config.yaml
n_kv_head: 5
activation: "relu"
norm_place: "pre"
attn_scale: 0.177
bias: "all"
tie_embeddings: true
lr: 0.00603
grad_clip: 2.0
warmup_steps: 60
batch_tokens: [16384, 32768, 49152]
seq_len: 1024
train_tokens: 207200000
MLP neurons of a small language model. Each row is named by its layer, matrix (up: input weights) and neuron, and shows model dimensions 48-111. Each number is 128 + 24 x the weight over its row's rms, rounded and kept within 0 to 255.
Before each neuron's rows, "fires after" lists the tokens most often just before its 100 highest values on Wikipedia text that the model never trained on.

fires after: " the", " at", " by", " on", " with"
L10.up122 [128 136 109 154 134  91 173 169 146 125 126 131 197 156 160  90 144 121 159 139 125 110 140  90  96 140 105 112 134 144 130 120 139  84 147 107 152  93 162 117 129 131 147 123 117 119 129 114 109 117 110 109 141 147 148 142 127 123 126 139 131 100 131 141]

fires after: " |\n", "-", "|---|---|---|---", ":", " medal"
L4.up543 [120 177 119  91 108 130 167 118 127 127 148 130 183 145 131 150 151  97  83 121 140 129 146 142 130 111 120 110 140 142 118  65 156 149 129 109 136 118 141 114 105 114 144 140  91  86  96 125 107 127 104 132 137 113 170 147 152 173 123 141 122 126 143  94]

fires after: " |", ";", "}", " ft"
L9.up264 [128 110  71 154 134 145 116 126 113 128 113 134  92 127 113 166 149  89 103 102 133 146 150 139 103 177 154 158 107 164 109 119  71 118 156 123 118 161 143 128 132  90 109 128 126 119 120 155 126 107 129 148 119  74 137  99 122 180 100 143 140 131 132 113]

fires after: ",", " |", " |\n", ";"
L4.up560 [103 179 107 125 113 190 133 148 109 111 154 155 141 163 119 142 136 122  96 157 118 159 111 119  85 123  84  87 130 171 114 123 144 147  97 129 123 145 170 127 111 109  98 120 113 172  96 155 150  63 131 112 157  92  90 102 141 151 134 141 140 164 137 164]

fires after: "."
L8.up475 [120 117 152 123 126 134 140 103 159 100 125 124 116 123 137 120 147 133 169  79  96 145 126 129 136 178 127 140 110 148 118 103 117 112 136 177 136 129 156 155 103 135 115 117  67 135 143 100 119 114 136 105 150  99 116 115 107 118 196 120 124 137 117 139]

fires after: " |\n", "|---|---|---|---|\n"
L4.up104 [170 137 136  78 120 142 112 131 135 139 115 128 190 138 138 151 109 112  54 105 109 127 159 104 130 130 146 100 174  93 132 107 131 128 122  96 137 131 140 106 118 150 145 154 105 137 163  58 125 114 110 162 132 133 131  99 128 213 108 133 144 155 113 128]

fires after: " St", " J", ".S", ".D", " c", " E"
L4.up526 [111  97 113 115 130 139 136  86 184 141 101 124 143 113 132 132 157 139 140 187 141  97 124 155 125 140 165 114 115 125 138 127 109 143 111 128 146 147 140 148 168 142 132 128 145 110  87 144 138 109 158  91 117 130 104 131 121 139 138 107 153 144 128 152]

fires after: ","
L4.up309 [142 164 118 112 115 130 109  92 150 140 176 157 119 155 118 172 148 140 157 160  83 114 139 131 147 153  96 108 124 111 104 116 116 115 137 158 109 106  98 124 100 106 158 117 103 165  77 138 190 132 146 147 153 121 132 101  83  96  89 106 174 147 120 135]

fires after: ".", "==", ")."
L4.up515 [121 142 149 123 160 109 131 121 147 223 115 103  87 115 108 124 131 139 133 155 126 105 125 125  72 134 133 143 110  96 110 167 132 158 185 138 124 134 152 150  66 129 135 141 113 104 114 127 138 119 111 102 164 153 121  76 111 111 139 119 174 124 129 145]

fires after: " ", " on"
L2.up383 [152 104 169 160  91 157 124 127 125  99 120 123 121  99 116  90 111 125 138 134 155 120 129 133  96 136 137 120 106 145 120 137 155 133 132 118 146 126 120 147  87 142 127 121 196 130 162 140 112 137 146 133 138 159 126 102 102 116  92 133 175 127 120 141]

fires after: " ", " (", "-"
L4.up387 [143 152 135 115 130 134 134 164 119 140 138 150 117 106 114  92 134  87 137 145 137 145 124 104 129  89 195 154 136 146 128 136 149 145 128 129 110 103 133 108 137 117 129 114 180 138 108 117 112  86 152 129 134 120 133 101  86 120 163 132 119 103 143 186]

fires after: " on", " the", " along", " from", " New"
L7.up610 [126 106 119 139 112 109  96 124 102 157 116 110 136 147 167 100 140 115 126 133 114 107 124  70 139 152 120 128 151 147 118  97 154 157  93 101 112 111 107 128 149 141 122  92 126 132 136 127  89  90 113 142 139 149 150 130  79  93 165 146 146 156 113 177]

fires after: " the", " on", "On", " d"
L9.up101 [157 109 158 102  90 128 150 169 118 170 140 111 162 113  82 123 114 101 150 145  99 101 137 146 135 140 131 111 125 112 167 106 164 126 162 126 185 116 140 134 131 124 143 124 145 142 103 154 124  96 141 120 144 137 116 150 101 164  85 119 111 120 155  99]

fires after: " ", "–"
L9.up373 [138 140 197 141 120 139 119 135 117 131 137 122 103 104 131 157 128 113 140  74 137 126  98 140 172 123 107 107 124 138 124 122 155 148 122 125 136 103  92 102 134 122 111 100 150 148 105 154 118  80 134 137 105 142 115  93 114  96 109  66 202 135 140 141]

fires after: " No", " p", " %", " —"
L8.up469 [124 114 135 113 115 114 110  90 172 128  89 132 194 123 116 120 123 144  55 149 127 144 115 114 141 125 158 133 119 149 164 110 165 115 119 118 186 134 150 144 151 148 124 109  78 106 154  93 137 133 163 165 153 152  82 140 140 139 135 142  98 118 107  82]

fires after: " |", ".", " Albums", " at"
L9.up283 [132 138 152 130 113 123 128 134 158 118 104 176 101 105 146 123 123 135 136 138 140 135  86 143 108 169 118  98 144 117  86  90 119 171 162 116  91 139 142 149 129 152 139 112 162 126 104 126 114  83 172 150 121 151 101 146 128  69 135 105 111  92 151 106]

fires after: " of", " by", " from", " at", " on", " John"
L7.up476 [ 78 106 117 157  95 115 174 106 136 110 124 127 113  95 163 102 123 126 100 204 144 155 117 126 102 103 121 149 144 130 132 101 154 157 114 135 174 173 105 129 103 145 122 114 162 116 141 118  75  99 161  99  76 114 116 149 127 122 140 113 109 140 125  97]

fires after: "-", "D", "E", "S", " (", "C"
L7.up370 [ 80 126  93 159 103 141 135 100 161 123 123 145 107  97  92 116 158  75 158  82 140 120  87 172 133 138  78 112 154 132  86 162 162 114 123 167 143 172 111 160  95  84 122 129 162 137 111 115 154 135 123 185 165 122 124  79 114 119 102  98 161  98 141 160]

fires after: " |\n", "|---|---|---|---"
L2.up278 [112 115 126 122  89 110 164 110 126 147 131 143 116 138 149 122 137 103  65 156 119 164 140 116 142 137 166 125 166 140 135 140  79 156 122 131 163 128 170 120 132 135  99 134 151 126 138 112 108  92 146 154 118  86 131 123 121 128 105 133 107 171 144 121]

fires after: " April", " July", " January", " March", " May", " December"
L7.up144 [131  92 133 125 136 118 113 141  93 121 175 108  85 172 167 149 147 121 165 176  93 114 107 107 121 125  96 148 150 132 164  80 145 123 153 150 171 113 109 124 117 127 115  99  92 141 150 103 134 130  99 115 136 107 136 144 106 107 137 119 159 148 135 105]

fires after: " \"", "I"
L4.up297 [114 121 125 120 166 145 126  92 140 131 151 149 187 121 135 174 139 123 116 135 162 156 133  95 150 147 117 148 174 106 163 119 109 136  95 124 104 128  87 134  97 110 110 173  96 149 113 108 146 152 122 147 133 118 134 119 150 116  84  87 133 172 128 103]

fires after: ",", "0", "^{", "201", "8"
L10.up134 [120 153  91 144 138 117 124 134 116  98 148 119 147 136  93 162 151 152 147 120 123  87  95 116 119 139 121  97 131 134 147 102 103 103 140 144 154  97  89 121 117 140 153 125 101  63 123 127 134  73 153  84 125 139 113 128 139 107 117 120 139 129 149 109]

fires after: " C", " Cy", " E", " c", " Al", "C"
L8.up621 [136 101 122 144 130 104 129  98 162 129 104 158 112 122 112 118 166 107 133 117 100 110  75 107 124 107 122 146 132 152 155 159 106  89 139 125 162 118 106 131 142 132 123 131 113  98 114 132 138 117 124 141 159 160 168  92 105 106  80 163 117 131 119 161]

fires after: "0", ".", "+", "1"
L4.up258 [170 171 155 111 138 121 128 100  93 129 131  98 152 145 123 144  91 114  81 129 113 143 106 173 155 176 155 137 128 133 147 122  98 145  90 106 159 138 153 103 137 127  98  79 139 160 114 114 117 129 140 144 171 108 103 106 119 132 128 100 115 107 102 133]

fires after: ",", " Mc", " over", " than"
L10.up79 [125 149 101 135 116 133 110 208 153 111 131 151 141  93 135 155 160 119 135 151 100 139 126 118 110 112 117 149 147  92  85 106 123 138 147  79 143 124 140 139 113  96 132 102 141 132 102  97 137 120 167 125 150 119 119 117 130  94 110 100 150 153 134 157]